Weights of a small transformer language model.
Size: 4 heads of 32 (1 for keys and values), MLP 1024 GELU, vocabulary 8192.
Training: a variant of Muon for these matrices, 188M tokens, 11463 steps.
MLP neurons of a small language model. Each row is named by its layer, matrix (up: input weights; down: output weights) and neuron, and shows model dimensions 128-255. Each number is 500 + 50 x the weight over its row's rms, rounded and kept within 0 to 999. Numbers have three digits each.
Before each neuron's rows is what it responds to, as a language model described it from the Wikipedia text at the highest values.

Nouns for time or duration such as time, hour, years, round, century, plus year digits and the closing pieces of split words.
L6.up25:504449571501481552532550552524553598362509516496525430461432488440503548463574484547450439561534476441529542512469488529525483529485522454465504347616515485600522426534571493588426504470488460462548485528498500450484530417486469522546480519470535482468464541409399531393444698469538518483594610487472530588504416434578427550555524502552493455467537540493428475451447465525516572464453
L6.down25:474523525524543436461488459471448511471503506480466450413424519503474515537491466445444492512409421457509550536588501493463449602541570559416486462514551597598552556462491572536539475513548546469553520410528432558503492463539436457440491520514456540501493472542515520569570544495469462472569488422478553443520510414482573471553447492467437565533551515500562449521508607471565562504595

Fires on the second line break of a blank line between paragraphs or before == section headings ==, and on opening quote marks starting a title.
L6.up445:507471457514526581421521502500573504515426498476603477438531484536554490475439436461521479437512454605502457454484378538568489427583455517542555601505494503457548472551533459536480447506517472533611568515527428453530487591491498495518520610542505557515525588507530599502450529534445584496452563449469472442506467521426491577519510391488480578493538496490493493485542550529567441517379
L6.down445:528433563504494518464515491497473583530482532540539533532499487475601488484488490494447476553521471448554529470473499526487537496648414574428571627461539421478459492474448495482461505496405513552509543493468471461559528488445514319532592473447399481461453436523582498479462585527523470550463589365500464487484455552506429502499483460457493588562469419554512418555496492448405489496466

Fires on opening quote marks starting speech or nicknames ("Vanguard, 'Dan'), line breaks before headings or table rows, and mid-word pieces (for-get, he-ar).
L4.up351:468471486517436508548474513494491538440513423527527464545483482421567540567444492507464564503543492473500486567465490574521475432495440521497478579527518503595563484556465475533513493584511524537603492394430480480479565439517533476500524490443479566545535536537498403478539527546494578395527412501483429499407510446418449465463529497556535459526496533497513509489459508461560598473407
L4.down351:555462465530521629470475510552463544566436550506454509574505471534413475514540454496540443572571461488476601518461508475569484576547493427474554469453540479484531505515424426418608496569470420533423514604575411443565592544500559403477491476525470513484550504509549469465523482452529507518508469408507462489592486567501519516481458583487517418416453446456508582469498598461511520494520

The token "in"/"In" (also "On"), mostly at sentence or paragraph starts ("In 1965", "On 3 December") or in "(in…", plus word-initial "in" pieces like "inch", and "9" in years/ISBNs.
L6.up59:561549515514704521537420510453574475544477576592496510549535438414489507484432500506461498539558448469464472487452607507488619583424507425584587416530539475540471492442503517556404491522516520487500531509490525415445523499481465534475514490470436481527472558474497423534579561447460468462506481478463472479589536518448420474497582598580461465468566471493475417536585579514571621463535
L6.down59:521511501530606420451438463558504502525496434528505463523506553528471453488573522447467461499564501522536441500505515637486427586500560432605560403555499587470529442550513526367537543414486493537494506546496391512588444487535502575523417550589600469506524445499514538533506476521537573464531567489512474460468485559413508455433513461462480454506483461433389505491446562431466577474465

Infinitive "to" after verbs like have, tries, allowing him, plus middle word pieces in split words such as Some-th-ing, every-one, No-body.
L4.up726:559515583562467493478528502458539535443482504445505536519517465522489469501351338442557575517471615349486455553459411490503520497507444510530469454546503613577558471513403488577518434496571461498417559500512479466469580485477522527537536451401486479522457480539514460456476465460507563533591420506486547521497465450494403434459516494446509506470474520478592400600466505486547528451457
L4.down726:417444593484424430432469553535493429590510550503465572524482458576502553551549533533520557511555421516411470476546488525558488500416445519482510518428503351561427507470504497560524475458471492576496536473572487452570401489494444513527467477540440535511500491554454518522563548522487507442494501533487427516486479502477536548528399482552468474537427520470468523416426590554497517488496

Fires mostly on time nouns ending a time phrase (of all time, two days before, 7 years, 18th century), plus mid-word fragments of names.
L3.up67:543548536576494501528463472517586526475444579472446488492520487480473417475558524410548424434533582567439539545418503479538453581427491478508430574468491503527470445468510514529600501541452621525589455530495577542482439461482580472504445540533473583462579511481466491567522412491536530456492565411514497441427482468519462522557483531559455543374477482532506541533465478590559524500626
L3.down67:488572579451485625517405497443430633498606498441480534486485430466487529453553484511533590454513474564486504542438512545537452522601494505516573468541548485523540550515532502567468479492482471472495501514451515475537461503545485454551571381473487505469602500498480479433420497502563530541571573466497472459416468568463523459435519516411509527489443455572506436456551471561522445552545

Apostrophes (opening single quotes, elisions like Tough 'n', possessive 's) and sentence-initial "the"/"The" just before proper names, e.g. the AEIR, The Scholae.
L3.up228:482473499596420415548511610443569451483505562498482539494526493448532559504545450551511511461427512474453477466453525511444531475558589485525524518492388477443581404429527495563417449594509433464454615572566594478496513545444601478459481495556458565528565548501442531512488507434466466575488568481497397416460446465483461497506521485529472512518452582517486524566470500584545560484507
L3.down228:458448507521564447554440459449498495524434487549575455504478511515565580430485509397520487490599433462547538463518492529495485569523443497570503489497550474475409554429477419502602515501552435593454478508444472498522417535503509434601489480462536531540480507500532541564464558577449457543521483457495536481592542397454511439544646608542539542486513422499528468426495477446401505463442

Words opening a fronted phrase right after a comma or conjunction (and in, when in, although in, the following), plus some mid-word fragments.
L4.up895:489489554497530537517407540546491593537547540628518513560576530412580472439423482476473488499630501458454444503525519512488538482571434538526479534505497569541500502511499572474468441498580452478477631435465517527528524433473512520570566572587553436505473484447429578501516361477473592484417408535543509560465524428456483551464481526560483404432497498451420553502514528510463516451576
L4.down895:372576443477583465475556496538543537508589565555512547462433520479456472523547503515488513510534502495470448535447583567470526481396517493429469527551523526521484461561489518511473438482627475538477501464416510458513489454503436543480544424539414598436499504446531452506438439468489555498501642565505521454589487518462500504503462441471565449515560505510530555530475454458508488436441

Infinitive "to" after desire or intention verbs (wants to, decided to, hoped to), plus modal auxiliaries before a verb (will, can, would).
L3.up648:458528448539485477409418481539567604505621494430647534491514510462528561489501467485460547526428509551460478452526458458492510481475533529454453460451460454520612452496533518455576452489522543415409504428502496455502504496553554455536469542512507542534546454513465513502434457518445507470545448506394464536503392593549509496440596568485500506570450500521569538526528555630486456480559
L3.down648:450527442502465470396459541474559514527583503432486470495490535595531474463566461458483434518440515500474391533515495397501498560586472529545508451533422463558526508467523476470499483487607534425454517521443510481471488497559422445509616556575416615442451500546601548491532459517558499371547486515528419536468470444540432455473548527497452507490485565525629488502597485555549474489496

Tokens right before a number: month names in dates (In April 2012, 4 October), date commas, and quantifiers like up to, nearly, about.
L6.up358:616503471493532494421472561511547497562471462467582534400592521491572576566491477443466434516542538629416518512488526487606561465442559545593504506480503566447598525451523486495400569464470434576484452473598473487505439496516514565493524545511455538502540432527429505463547528513433540582568534490419602524485482490444505428526478488537438562552561468582439483591502422506493465589491
L6.down358:594569552480497632590468493453426496537461532465522455421413466491470561576489358459498434423610563507508526464478502508503537493601470417610498439466464490516533505527428522449400505460463559479516505504544450525509445472466539521459485468446503481563510488485489582448526492441516495523510591434409482535416622532426480468602539513585487486550470523535460580585498444548544494575486

Word pieces within quoted or listed song, film, episode and book titles, mostly pronouns, contractions and short function words, e.g. "I Want It That Way", "Whatever It Takes", Goin'.
L6.up846:455624523468469577503484556486490477580593492461507483527516518521493555470487454496511526539475552508556459540512546519498541515508476573554482525447473533526589594545469493460558415490483438485483548615465440528492541508445514526520419431507410367419579482570443448476490517468558502528583505443370477550528447435499432439496494485537531392538469551461447370554438521525468448439467
L6.down846:465465465444490535491414422524494553477548549520452583452495448399539532533580496513410517540484521539467487490537589447427538572483523473531551406424479510503491477446474590546547514449441503496439447491544467527478557508438459563400511502420561531520436498513563499495597529525474467549429460535398490542549514495536501419538504511537490568486548470504491440456524472502515458549587

Time-duration nouns such as years, a year and decade, including "Years" table headers; also mid-word fragments like syn-ta-x and ly-mph.
L4.up335:494554458493463463507503458534445468507560441471493504487473515404501467535503440382500489461453600513482605554434431494561533499403474510512451475549534533557467520438545499548422479556453524497484542492557538509526528553462523585525549474518520548507512523481468542429543499462516460525529494448608555485414516465481453482529532376533589512462482458436510568487471526451460489472480
L4.down335:593446563474519490579496483545510512550577591508440435397429510493490577433498490451493474503542437449544489547523451465511500449565487451492485418509525500508505523495422573429518482442390530493522519538620424483481510539542520472479486549456487525512497484513530392548491562563452474514426505541432513532475447553554458556494504514496457556527469559644493543585417488593467481463448

Mostly "to" in "from 1972 to 1975" date spans, plus "and", "×", "–" joining numbers; weaker on mid-word fragments like "ish", "ly".
L4.up373:489516494665477516519574464480566537545486548371515483536462594516497456480525517424444448422540516541444555489482476426567542497481492476506545516561443552545551522514489572587488504547489543570598439477511492497559555446534476504536566469467456521490458524498466600490486570520492494518368527389463506463483483545559457514476489522433595584441478537543451492535513432499454551499436
L4.down373:488506433412444520536496541472497482474607541429525613553591527460465549517560561472457538443511572591454513431500524485510447447457434508573514486487506472489568512556482519588458546441439433547391433450497525533509476499503386512441472408534447571481515521456524453527461392601555455479456535655467503525426503490519516556523555568591498516468437543559550519460463507489522435464541

Capitalized prepositions or first word-pieces starting a sentence, title, or name, mostly time phrases in history narratives: In 1969, On 3 November, By, During.
L3.up380:458490560577471538462398531598466525519552654566488547436517490477526447457538424541472474598526506385488516522583495514391546515461484483507418501569523540556590483490507488504414554516496543453486508510470421506621441542435487491451466610552510536597536514428484494536519388469478563497406517545484504518525430494407579554443485500508554426443446487474442527586496499505544413588539
L3.down380:556553549446533531469456482566493505423540528521491564557483578495503517494516459437515506473487534547549529526460581446557503520425557537448471457441577517519525485545579504516508460505547478581353624429392443449603459526486437475430515547489479535430451441553483437527522580443496598492470591603459465508470520548432428401506455519488520497538593421515480463552488489532524512536464